Weights of a small GPT-style language model, trained from scratch on English Wikipedia.
Architecture: rotary positions, tied embeddings.
Training: 1263M tokens, 9636 steps.
MLP neurons of a small language model. Each row is named by its layer, matrix (down: output weights) and neuron, and shows model dimensions 298-361. Each number is 200 + 40 x the weight over its row's rms, rounded and kept within 0 to 999. A neuron's up and down rows have the sign that makes its largest values positive.
A block is one neuron, or neurons of one layer that tend to fire together. After each block is what it responds to, as a language model described it from the Wikipedia text at the highest values.

L6.down428,179,187,198,188,215,172,248,140,163,182,195,231,102,224,175,242,241,203,137,175,219,203,181,225,208,190,193,277,221,216,222,140,214,223,170,201,205,204,148,247,75,194,185,249,194,276,183,212,154,180,226,255,192,240,152,227,128,166,130,212,178,232,235,149
L6.down517,206,289,176,183,150,254,214,180,229,248,271,243,174,164,305,187,231,190,198,144,221,189,182,255,137,224,169,184,160,206,138,222,179,215,211,163,238,199,176,257,180,233,227,218,220,144,257,173,157,253,185,253,164,109,159,190,157,227,211,138,221,152,173,148
Responds to: Critic quote verbs

L7.down122,167,228,151,200,135,256,259,232,234,259,198,197,170,118,183,208,188,200,216,281,152,224,146,205,188,142,231,170,166,188,167,210,207,160,259,213,258,186,191,182,152,244,202,187,215,152,201,158,198,204,182,285,205,234,164,255,215,183,219,192,150,227,190,183
L7.down565,227,176,135,164,206,226,190,220,191,175,186,206,199,129,221,197,240,183,141,220,268,177,173,188,106,225,264,212,239,201,212,159,192,176,199,292,206,201,196,282,206,204,269,126,184,128,194,197,124,194,250,191,173,203,207,165,243,121,230,219,122,210,227,154
L7.down700,159,226,217,87,151,147,210,193,280,224,150,230,192,229,148,245,252,195,178,225,219,242,256,164,219,257,185,201,200,123,195,218,191,199,221,230,156,314,198,164,148,156,199,180,138,255,231,147,193,228,240,189,206,169,267,160,195,203,207,206,151,208,171,184
L7.down883,181,211,234,216,154,132,181,144,238,194,154,202,215,182,163,204,160,234,168,188,170,170,174,178,239,184,181,254,203,180,230,236,156,227,214,176,199,208,185,238,210,183,182,256,142,181,149,196,171,195,158,224,187,194,173,242,231,234,177,177,238,246,210,165
Responds to: Approximating quantity modifiers

L7.down400,157,252,216,194,300,195,208,210,225,129,167,209,228,133,214,142,215,221,234,170,163,152,228,194,196,160,210,267,191,195,186,111,228,122,138,197,162,144,176,194,195,190,201,154,164,196,166,171,90,188,206,186,178,197,121,192,214,190,139,145,189,270,211,195
L7.down630,145,128,137,155,162,238,207,218,234,227,226,203,165,235,180,231,176,162,175,161,175,261,245,165,222,198,154,257,195,222,177,150,203,222,220,170,254,135,255,182,109,199,228,182,262,161,246,167,243,229,180,210,234,206,230,205,169,162,251,195,192,219,172,139
L7.down898,184,231,232,150,218,190,197,226,162,212,170,179,224,115,132,203,220,119,228,289,195,161,203,231,175,275,181,219,220,156,198,201,237,154,248,119,192,218,167,197,184,241,213,208,242,233,224,158,224,210,269,191,187,224,171,140,218,164,215,168,219,259,187,193
L7.down983,198,151,165,264,233,201,160,277,175,214,157,197,200,224,279,189,218,224,269,186,213,167,180,175,220,180,114,250,184,274,270,143,215,110,175,242,187,190,235,253,138,127,139,230,176,259,176,153,171,189,209,187,142,159,195,124,263,214,172,144,217,203,170,176
Responds to: Football competition and club names

L7.down576,249,209,141,179,216,214,149,217,292,250,295,197,228,223,243,201,186,164,136,132,274,166,152,117,199,211,263,249,202,316,227,194,227,258,174,168,205,208,214,189,138,72,194,164,254,222,211,228,143,197,170,212,280,239,186,222,208,247,203,219,223,251,230,243
L7.down815,215,170,170,170,196,230,157,162,188,188,212,221,134,266,154,210,207,196,179,178,224,162,245,306,172,221,258,235,254,225,223,211,222,141,214,194,201,180,161,198,144,206,161,253,227,216,136,170,201,226,264,235,160,245,173,188,219,143,154,271,182,80,272,172
L7.down1137,197,173,181,249,211,189,153,216,190,214,163,233,152,238,167,192,250,174,233,142,279,207,216,215,222,238,246,147,207,286,237,204,206,207,273,214,185,150,205,124,195,225,216,238,238,105,239,195,203,163,211,198,233,211,218,182,215,152,156,213,264,268,182,208
L7.down1149,232,216,207,231,270,293,169,175,146,230,233,287,233,184,264,158,168,210,211,188,213,211,251,207,112,193,210,260,175,221,252,142,221,161,171,210,212,196,207,222,246,185,212,191,185,220,182,185,219,143,154,184,176,273,98,189,205,202,308,293,143,182,161,164
Responds to: Reporting and labeling verbs

L7.down109,155,271,177,167,107,189,169,183,187,159,190,170,183,174,221,245,200,189,254,199,216,148,265,218,166,238,243,214,265,266,222,210,189,179,275,172,157,238,199,218,233,219,257,155,174,239,243,212,205,201,194,158,235,254,180,161,249,282,172,295,215,178,217,191
L7.down710,177,199,139,145,170,226,165,204,195,198,231,149,172,204,180,206,217,244,219,167,214,127,231,172,184,223,181,205,195,202,188,131,214,138,133,226,210,213,231,190,123,192,183,151,121,169,287,213,306,246,188,138,225,191,158,163,225,242,136,298,243,166,201,226
L7.down962,150,198,188,183,196,108,226,197,250,168,194,196,113,181,213,142,172,251,205,105,216,205,96,181,170,208,120,162,207,143,232,222,141,152,177,178,212,173,208,249,202,179,197,176,169,199,253,222,210,225,194,188,241,183,191,167,204,282,210,154,194,184,198,220
L7.down1035,190,181,211,209,207,235,136,169,245,239,213,171,203,183,211,245,181,220,121,209,233,121,204,145,263,203,229,184,218,185,147,113,225,158,170,186,215,107,156,147,217,275,222,197,155,165,203,223,167,221,207,210,200,181,163,227,197,206,149,186,143,250,166,229
Responds to: Medals and season dashes

L6.down484,181,131,192,196,208,154,175,235,231,179,178,197,224,159,130,230,165,160,167,184,203,162,203,288,186,220,229,160,118,195,259,241,193,159,104,185,209,155,186,221,157,182,235,209,184,192,137,192,187,145,218,193,187,258,160,200,246,164,162,140,193,226,158,223
L6.down824,169,200,178,186,164,116,171,163,235,147,224,143,167,163,127,216,265,145,237,156,312,193,182,211,175,183,219,169,198,220,177,192,235,183,183,172,213,186,262,146,203,253,217,136,136,125,242,193,206,241,161,137,196,248,149,276,204,183,168,163,285,185,189,298
Responds to: Organization head nouns

L6.down44,149,218,129,208,200,196,161,220,138,219,236,190,215,182,222,188,195,222,244,209,277,169,214,261,177,156,170,227,187,246,242,230,242,264,216,198,206,178,258,254,191,162,157,238,139,244,209,180,188,220,226,201,159,158,217,186,184,183,123,168,127,151,215,244
L6.down319,173,168,150,176,185,183,184,168,177,181,121,200,173,153,224,212,249,173,210,212,187,185,191,255,235,147,157,238,197,194,258,191,172,190,175,156,231,115,169,202,206,226,192,179,177,269,186,236,169,207,284,184,255,130,166,254,142,146,152,226,207,119,179,193
Responds to: Word-initial fragment tokens

L5.down229,209,241,129,270,105,238,174,223,196,186,256,192,251,236,188,209,227,200,249,248,154,178,155,203,192,108,196,248,266,214,224,212,172,247,272,209,213,230,168,141,219,157,271,252,134,153,233,180,181,224,225,175,130,250,210,241,178,206,208,136,233,241,217,195
L5.down275,151,217,201,215,190,173,232,211,185,292,212,204,182,192,217,225,194,227,187,226,187,170,163,195,219,213,216,218,209,202,222,165,225,201,256,259,223,167,289,238,207,149,163,208,203,288,205,183,195,279,182,185,217,190,128,174,164,300,202,196,148,163,240,173
L5.down455,196,206,154,184,225,173,177,231,194,196,167,156,224,232,189,192,200,178,233,196,235,202,200,285,173,210,170,211,144,234,158,174,244,198,206,182,128,187,169,157,220,207,171,247,195,217,213,173,173,175,169,179,170,230,189,178,155,189,204,164,170,193,194,117
L5.down557,190,116,257,215,232,245,124,143,272,253,198,187,206,192,163,177,214,153,172,244,241,209,191,211,165,247,164,233,241,221,172,240,250,257,123,230,203,180,181,206,168,192,177,264,195,272,220,253,224,199,190,155,238,224,181,185,240,232,256,152,154,144,199,225
L5.down654,285,137,264,231,194,189,223,182,224,230,84,184,132,255,136,225,269,217,221,191,223,190,168,129,210,225,161,128,193,246,190,225,132,237,173,220,193,251,131,195,183,162,258,195,165,134,202,215,168,180,166,212,188,149,154,154,224,242,158,210,274,211,200,206
L5.down927,204,158,162,157,172,195,179,221,180,240,147,286,237,194,233,122,230,157,168,164,214,209,271,218,192,165,163,160,172,117,241,195,221,206,243,199,190,205,259,232,165,212,240,184,218,213,249,187,289,196,167,247,229,174,206,174,231,166,215,180,219,213,178,100
L5.down942,188,262,189,236,225,217,221,202,214,164,280,167,241,230,175,178,231,155,113,194,154,221,240,201,170,199,95,159,199,192,132,215,176,237,255,188,172,180,205,242,257,187,214,147,212,228,295,101,245,176,186,151,223,249,132,167,220,183,248,198,175,217,177,201
L5.down1033,211,193,212,174,178,191,278,203,194,208,166,184,148,179,190,252,207,253,214,224,174,106,178,240,326,186,193,170,174,236,261,127,200,218,175,208,179,165,175,106,164,117,217,228,179,204,203,246,190,162,224,181,199,140,265,180,231,198,133,222,201,241,242,259
Responds to: Competition stage nouns

L5.down165,226,175,229,223,125,216,143,191,172,155,173,140,186,159,240,72,303,149,208,179,182,239,246,194,228,207,230,140,243,195,113,150,238,219,219,223,218,185,212,194,261,182,232,176,159,205,236,249,229,193,221,157,190,138,140,155,209,152,182,254,282,247,240,238
L5.down260,177,153,199,234,255,266,295,180,266,259,169,257,191,205,201,176,193,219,178,176,173,182,202,191,233,167,235,253,253,185,176,238,196,113,213,239,213,230,189,275,197,228,206,223,222,216,258,221,169,176,193,163,167,213,183,190,279,132,233,139,218,236,232,206
L5.down350,166,216,211,157,177,215,260,135,250,188,187,194,224,135,240,167,226,188,173,245,259,234,210,171,140,268,243,183,203,207,144,211,144,124,214,232,152,148,188,155,154,218,248,151,120,199,267,207,194,128,232,224,207,182,216,225,135,201,159,206,170,140,191,221
L5.down404,162,180,249,177,240,257,231,141,259,292,164,247,204,206,136,209,188,240,230,223,259,214,230,236,252,154,232,239,223,205,170,201,187,266,197,190,209,199,145,175,175,226,230,151,155,217,214,180,231,237,233,185,204,239,175,283,172,204,224,216,109,167,164,185
L5.down658,207,215,153,222,139,172,281,181,181,173,171,134,186,236,120,143,198,229,196,232,248,193,199,179,146,319,188,250,278,245,180,233,219,141,216,247,121,200,188,153,182,155,216,207,185,204,183,214,243,188,161,194,126,110,254,152,177,160,189,173,225,162,206,190
L5.down749,185,199,204,204,160,218,228,149,222,187,262,207,233,243,157,186,193,227,193,172,189,216,139,153,142,229,194,201,221,188,211,236,120,224,241,264,229,114,168,197,201,218,178,203,249,120,276,193,248,241,208,257,218,264,165,218,181,131,157,136,190,201,174,213
L5.down909,168,174,201,198,107,161,202,252,207,168,214,247,229,234,260,264,175,231,171,217,200,228,246,171,187,106,187,182,181,188,226,189,186,211,220,239,263,278,149,242,206,156,162,142,249,188,172,219,159,264,102,225,174,189,268,204,192,176,164,144,222,232,209,189
L5.down933,197,233,194,277,184,199,191,261,223,179,205,196,277,206,214,196,271,195,169,183,242,217,255,227,278,218,135,232,124,182,176,198,191,215,206,170,227,194,275,226,261,174,201,154,140,208,193,278,273,239,245,184,142,198,231,219,232,228,168,170,225,248,191,207
Responds to: Word-piece endings; military/war

L6.down357,206,220,210,172,147,169,134,182,199,167,175,187,216,248,128,260,196,162,218,174,237,207,245,194,183,183,154,128,217,136,254,213,221,249,229,288,213,197,184,228,237,217,269,159,288,179,174,218,196,230,236,138,233,255,235,283,164,193,246,186,209,232,195,246
L6.down798,175,157,228,172,244,199,189,265,280,212,210,185,197,157,186,218,214,196,249,217,224,275,280,237,196,254,180,160,231,208,145,211,201,157,173,215,100,215,227,237,234,195,197,178,159,184,230,251,203,208,263,120,182,212,179,168,202,229,212,195,198,198,163,182
Responds to: Degree adverbs, well

L5.down98,183,219,176,198,231,292,193,219,136,190,210,167,128,158,217,215,283,227,150,205,214,196,175,239,141,216,218,245,186,213,166,184,279,195,217,205,235,269,168,173,235,195,171,201,218,167,149,216,189,221,239,200,233,112,139,115,136,184,218,201,140,155,215,199
L5.down112,199,231,191,258,180,183,191,239,169,221,126,203,237,123,252,142,236,217,260,239,149,138,177,210,185,194,170,176,226,128,206,210,209,299,165,259,223,203,172,215,178,268,212,219,220,220,195,193,244,218,226,161,195,195,231,150,203,183,185,202,243,264,225,214
L5.down132,233,213,225,175,158,199,195,160,223,209,223,245,267,170,197,171,190,169,185,179,192,260,203,189,177,254,249,200,173,226,213,183,237,203,214,224,248,201,197,223,183,174,168,232,208,200,174,247,158,227,212,213,278,274,227,265,190,214,302,194,191,223,223,232
L5.down390,185,212,208,235,205,164,239,201,205,242,168,137,171,210,170,217,201,209,175,185,244,161,238,239,161,218,163,185,174,184,161,272,199,165,192,175,210,204,180,189,146,158,229,236,216,167,166,149,187,174,249,258,220,179,219,208,179,211,215,253,188,160,213,153
L5.down481,217,152,192,229,166,114,195,178,225,106,242,150,159,190,237,152,207,274,152,196,193,165,228,138,197,175,232,211,272,218,233,206,165,234,192,243,217,190,238,225,219,126,174,191,188,136,163,218,179,168,236,226,173,128,215,171,87,152,163,212,177,165,196,226
L5.down616,208,295,162,159,162,132,180,159,163,184,207,138,143,180,199,245,150,161,211,180,136,245,238,219,201,127,177,197,192,130,244,219,233,166,243,179,251,234,208,225,232,217,252,152,248,203,211,221,221,234,265,156,185,145,148,250,246,110,218,138,178,212,167,255
L5.down925,194,148,276,234,95,128,173,220,261,209,180,167,202,214,88,189,231,188,267,236,241,301,237,224,227,176,194,213,250,149,171,208,187,175,92,247,244,211,158,215,251,182,197,161,215,185,219,296,153,251,164,174,113,173,200,232,215,184,284,260,215,227,230,146
L5.down1215,280,241,219,203,241,261,201,148,200,232,229,196,182,210,141,216,258,195,213,194,217,232,232,211,135,256,287,201,225,238,208,162,210,174,48,234,244,231,238,203,237,218,185,192,180,212,223,223,223,145,181,107,152,238,189,169,192,185,143,238,177,211,226,235
Responds to: Word-stem continuation pieces

L7.down195,202,188,159,141,134,151,232,176,245,220,226,219,223,237,145,234,187,207,245,274,170,178,224,171,192,241,191,234,185,193,156,152,287,130,197,192,203,186,250,142,235,171,166,131,120,169,152,214,159,210,178,112,159,125,242,244,197,172,185,153,200,201,260,198
L7.down649,229,277,200,178,174,195,188,213,176,206,288,170,153,162,148,235,219,126,156,204,237,219,191,219,173,189,227,211,153,188,201,233,193,156,234,148,218,153,155,93,187,181,151,204,225,131,222,144,193,169,202,193,217,231,141,181,191,191,264,250,247,171,164,228
L7.down716,215,176,146,113,233,187,218,171,175,205,172,162,233,217,200,197,209,176,212,228,267,120,212,246,161,239,251,245,163,176,188,235,199,195,304,163,130,236,280,195,206,198,222,264,203,297,184,202,251,227,129,142,237,208,232,165,214,84,172,163,225,211,283,231
L7.down1154,222,122,195,190,213,173,158,228,264,242,185,155,190,177,253,170,170,234,272,188,138,223,246,216,183,226,218,123,197,191,187,248,188,184,186,169,101,233,190,158,196,228,168,189,137,235,208,205,194,237,190,256,162,227,196,273,176,188,132,180,197,209,215,288
Responds to: Opening word-piece fragments

L6.down972,145,285,216,221,135,256,199,243,244,167,142,193,197,164,267,189,196,148,194,176,165,251,204,206,136,255,216,196,271,249,220,173,164,170,235,221,204,142,115,222,167,151,145,225,211,247,222,202,101,181,244,241,197,164,171,225,229,213,215,197,199,241,129,208
L6.down1208,241,227,243,233,220,179,221,264,142,174,164,206,159,188,236,200,250,157,222,196,204,161,197,129,241,198,117,196,180,247,260,185,191,134,217,224,205,210,97,268,207,160,182,228,191,217,218,228,187,135,203,169,213,149,165,198,251,242,160,225,265,220,209,174
Responds to: Final digits of numbers

L5.down127,220,198,117,119,158,118,268,156,182,204,190,192,260,210,201,223,232,176,256,203,287,230,204,169,152,205,182,210,220,194,198,257,178,256,259,266,179,197,180,227,167,176,272,139,267,218,218,197,216,235,168,181,288,249,178,167,179,194,182,199,213,166,183,166
L5.down222,209,202,131,183,218,182,184,257,230,200,200,301,165,156,187,161,216,177,248,236,252,115,218,213,236,235,187,153,208,232,259,162,112,269,254,226,205,187,238,211,166,143,248,254,221,232,160,144,234,140,184,248,201,202,154,202,179,119,182,139,170,196,250,189
L5.down542,219,200,192,168,186,143,219,241,205,244,151,155,218,160,138,189,194,156,278,249,142,184,192,222,205,175,133,107,147,156,196,197,239,169,130,192,195,202,209,202,207,174,254,239,154,149,219,193,236,79,194,214,207,134,198,154,189,135,235,205,199,109,230,209
L5.down679,169,117,192,132,198,190,171,159,235,137,183,220,261,186,173,184,141,233,301,194,157,259,199,161,231,135,169,183,230,229,217,193,222,178,217,203,169,232,126,160,262,155,164,120,257,143,188,192,173,189,169,172,271,185,236,175,115,237,230,161,201,182,188,160
L5.down844,190,145,219,126,215,155,252,224,266,222,191,185,210,230,124,161,173,177,197,133,245,209,181,194,252,211,142,100,133,210,169,191,189,104,173,238,189,173,237,198,254,141,152,232,142,229,169,198,235,196,151,247,192,173,245,172,225,236,123,186,195,184,191,197
L5.down988,270,243,213,204,246,159,259,177,179,239,194,121,217,170,201,188,185,163,136,200,236,186,225,186,213,164,257,174,182,206,192,198,206,179,223,129,253,225,223,244,228,150,180,234,167,167,177,202,132,203,215,183,199,180,218,176,290,164,176,184,245,205,135,147
L5.down1132,172,235,214,145,111,168,172,218,165,172,150,262,157,246,204,209,159,162,149,176,241,201,273,228,219,186,211,206,179,233,274,269,190,138,221,208,234,203,175,225,164,215,209,188,222,149,138,243,179,200,211,215,233,164,179,195,195,240,204,251,149,135,146,266
L5.down1163,235,232,172,252,173,194,145,219,183,157,129,211,211,248,207,248,252,237,157,146,268,170,148,207,167,136,178,223,172,149,229,173,161,252,231,230,262,264,193,195,139,100,214,186,213,255,205,179,209,210,184,191,246,206,202,247,149,211,259,224,224,305,185,205
Responds to: Sports career statistics

L5.down24,154,191,199,154,223,146,232,221,280,213,120,189,258,200,248,229,205,209,240,152,280,198,162,163,218,231,238,160,173,179,159,165,247,165,250,186,207,124,203,177,246,205,241,173,219,118,194,222,222,207,215,206,249,133,186,263,273,244,149,183,208,162,272,250
L5.down95,207,147,173,179,200,174,243,139,229,234,268,151,175,160,176,123,76,113,205,236,128,180,251,229,149,222,217,128,237,232,216,171,150,157,146,183,150,206,249,170,258,228,248,226,235,190,264,189,231,166,200,173,176,170,224,179,216,209,243,206,209,232,245,211
L5.down385,182,143,225,181,187,273,150,170,239,250,156,166,176,238,255,213,228,301,139,148,208,246,139,155,219,204,134,269,238,216,198,168,163,233,197,195,266,198,234,168,282,169,206,201,154,223,197,238,224,256,215,199,234,146,228,201,239,293,215,156,164,204,204,127
L5.down460,236,173,213,197,238,171,247,135,195,174,163,227,155,185,188,241,227,288,213,279,198,262,209,192,128,212,178,198,166,207,130,185,179,221,186,224,285,234,231,263,238,233,159,245,253,247,96,265,214,177,152,255,161,38,171,201,171,246,186,192,199,136,222,135
L5.down573,225,236,192,133,202,219,188,255,252,177,271,231,189,248,286,210,198,190,138,186,130,271,172,162,241,170,218,247,231,227,246,214,230,169,186,199,205,225,157,133,180,191,242,216,133,160,223,253,183,184,203,180,210,221,259,202,181,198,187,218,243,153,234,194
L5.down674,260,262,222,205,272,273,210,180,214,198,203,200,176,174,204,171,256,153,230,193,278,223,258,219,177,146,118,210,202,186,214,198,228,162,182,239,191,59,214,220,190,222,276,208,184,243,174,303,139,157,153,241,162,177,197,256,168,157,240,216,147,177,153,137
L5.down706,186,168,210,260,212,198,198,191,173,216,147,164,236,165,293,199,192,259,250,190,206,136,148,162,211,181,176,166,213,238,225,212,198,179,128,213,178,213,168,185,255,192,217,193,163,226,218,205,233,197,200,213,138,212,196,258,235,267,224,187,145,159,143,187
L5.down958,134,254,183,189,250,217,190,190,160,267,115,170,233,190,234,146,238,171,177,215,213,220,236,238,258,238,231,168,213,236,174,233,161,175,263,267,197,231,191,286,244,115,125,222,201,311,236,194,176,185,139,218,158,148,217,163,181,238,162,241,168,236,184,221
Responds to: Word-initial fragment tokens

L5.down166,223,183,200,220,203,223,201,221,191,162,159,159,262,228,218,208,195,198,158,149,156,239,216,163,136,177,157,248,141,178,121,183,175,254,216,204,214,217,237,297,175,305,253,165,192,229,220,186,187,189,154,196,201,195,273,232,171,182,139,204,215,197,251,223
L5.down203,239,189,133,190,239,188,212,229,194,291,192,185,161,185,192,232,193,215,242,225,201,191,206,193,169,220,155,255,277,256,257,197,240,92,218,188,256,176,231,140,200,205,112,163,175,231,185,172,126,111,278,226,180,197,210,177,220,263,204,173,188,146,243,214
L5.down316,294,238,266,247,130,226,156,235,126,232,152,191,195,160,230,240,173,197,202,199,171,197,194,222,183,255,142,192,188,218,148,160,215,164,264,243,169,208,180,174,263,201,160,143,252,187,232,210,124,181,228,204,193,165,205,132,177,150,179,185,144,196,190,223
L5.down351,181,262,189,142,136,203,197,180,194,195,213,155,203,227,157,198,174,257,207,217,193,171,136,159,214,284,230,190,197,144,159,152,163,173,163,210,168,195,230,211,198,166,147,227,212,212,167,192,161,227,239,162,223,166,245,185,197,168,206,147,197,182,171,183
L5.down838,234,199,231,157,234,209,186,186,204,227,201,146,193,200,154,160,219,263,208,158,277,172,170,223,218,180,181,222,224,206,164,188,188,202,193,207,228,309,266,180,180,166,199,213,208,231,206,210,139,146,162,183,196,159,166,243,156,174,192,212,186,214,223,154
L5.down928,194,197,197,194,260,227,179,169,248,191,196,172,181,214,181,112,242,251,212,217,143,197,163,263,254,160,257,245,193,213,157,222,190,139,201,206,174,222,296,127,181,226,242,165,178,267,239,226,161,264,177,133,176,164,154,263,148,204,171,149,185,232,151,190
L5.down1039,189,173,254,134,191,349,144,217,187,203,236,216,181,155,233,234,202,205,199,208,213,184,209,173,319,184,216,287,279,224,227,210,233,220,222,223,157,216,204,190,182,241,168,226,152,233,208,155,228,182,205,227,179,232,253,182,159,166,175,161,173,245,239,260
L5.down1121,208,211,188,265,124,264,236,215,122,232,187,148,274,173,164,215,219,119,230,204,131,197,147,254,236,123,144,182,178,222,164,199,230,225,171,284,237,143,197,207,166,172,138,128,203,197,248,202,184,232,163,182,211,207,183,269,166,257,187,193,178,197,221,226
Responds to: Zero in stats tables

L5.down106,175,193,189,202,186,156,208,201,146,215,231,206,166,233,215,275,149,185,203,121,184,236,178,162,126,179,208,172,159,197,157,141,199,251,191,230,218,298,177,274,174,229,260,160,181,192,237,227,211,191,189,130,211,183,153,210,210,169,186,222,236,251,223,130
L5.down241,211,232,182,300,208,168,204,100,218,210,194,190,221,151,227,196,199,203,164,195,168,288,216,126,221,229,203,172,266,243,286,168,248,277,214,218,189,170,235,206,261,213,238,216,258,157,170,157,291,179,219,170,182,149,264,202,188,159,192,220,179,190,240,232
L5.down611,220,192,279,116,191,266,196,156,266,171,128,186,195,158,185,176,220,220,101,226,235,115,181,187,96,229,176,171,202,215,252,166,184,192,117,245,172,158,168,148,202,203,230,205,261,193,190,201,214,170,189,174,187,160,236,239,211,157,228,143,209,145,164,244
L5.down626,152,185,187,186,201,163,204,145,200,220,227,196,212,162,116,253,203,181,146,181,240,195,196,263,154,193,197,206,210,264,189,267,214,306,210,175,221,250,237,159,186,156,198,244,235,201,174,208,184,163,197,181,242,228,182,227,166,207,143,227,200,222,158,201
L5.down633,222,220,164,248,232,208,204,247,195,191,203,162,231,186,161,151,224,230,175,202,187,135,216,183,200,158,228,269,170,127,275,196,292,216,158,186,239,141,136,237,183,172,245,179,149,157,170,191,220,194,236,214,294,253,164,228,200,206,199,187,158,206,200,209
L5.down976,159,187,189,202,171,148,235,182,204,218,261,180,181,225,183,217,200,202,182,253,218,234,155,161,194,177,194,216,178,227,191,352,218,233,174,141,238,234,182,175,210,217,195,217,247,189,124,258,139,244,249,148,237,183,203,229,171,192,183,288,219,229,150,131
L5.down1067,141,129,187,207,156,180,235,268,234,172,171,149,133,163,208,193,107,204,164,184,160,248,174,246,209,204,188,211,132,192,200,252,188,173,211,216,217,199,124,246,178,253,216,274,196,199,219,188,197,198,144,214,176,185,159,217,170,133,278,171,165,278,135,145
L5.down1173,186,218,252,231,217,289,190,146,180,276,139,275,218,168,192,220,78,142,146,196,239,256,162,277,216,220,210,162,180,202,94,177,157,211,194,219,167,181,148,273,220,241,201,238,186,241,177,157,197,264,187,152,166,206,167,218,232,154,168,250,257,294,142,166
Responds to: Predictive function words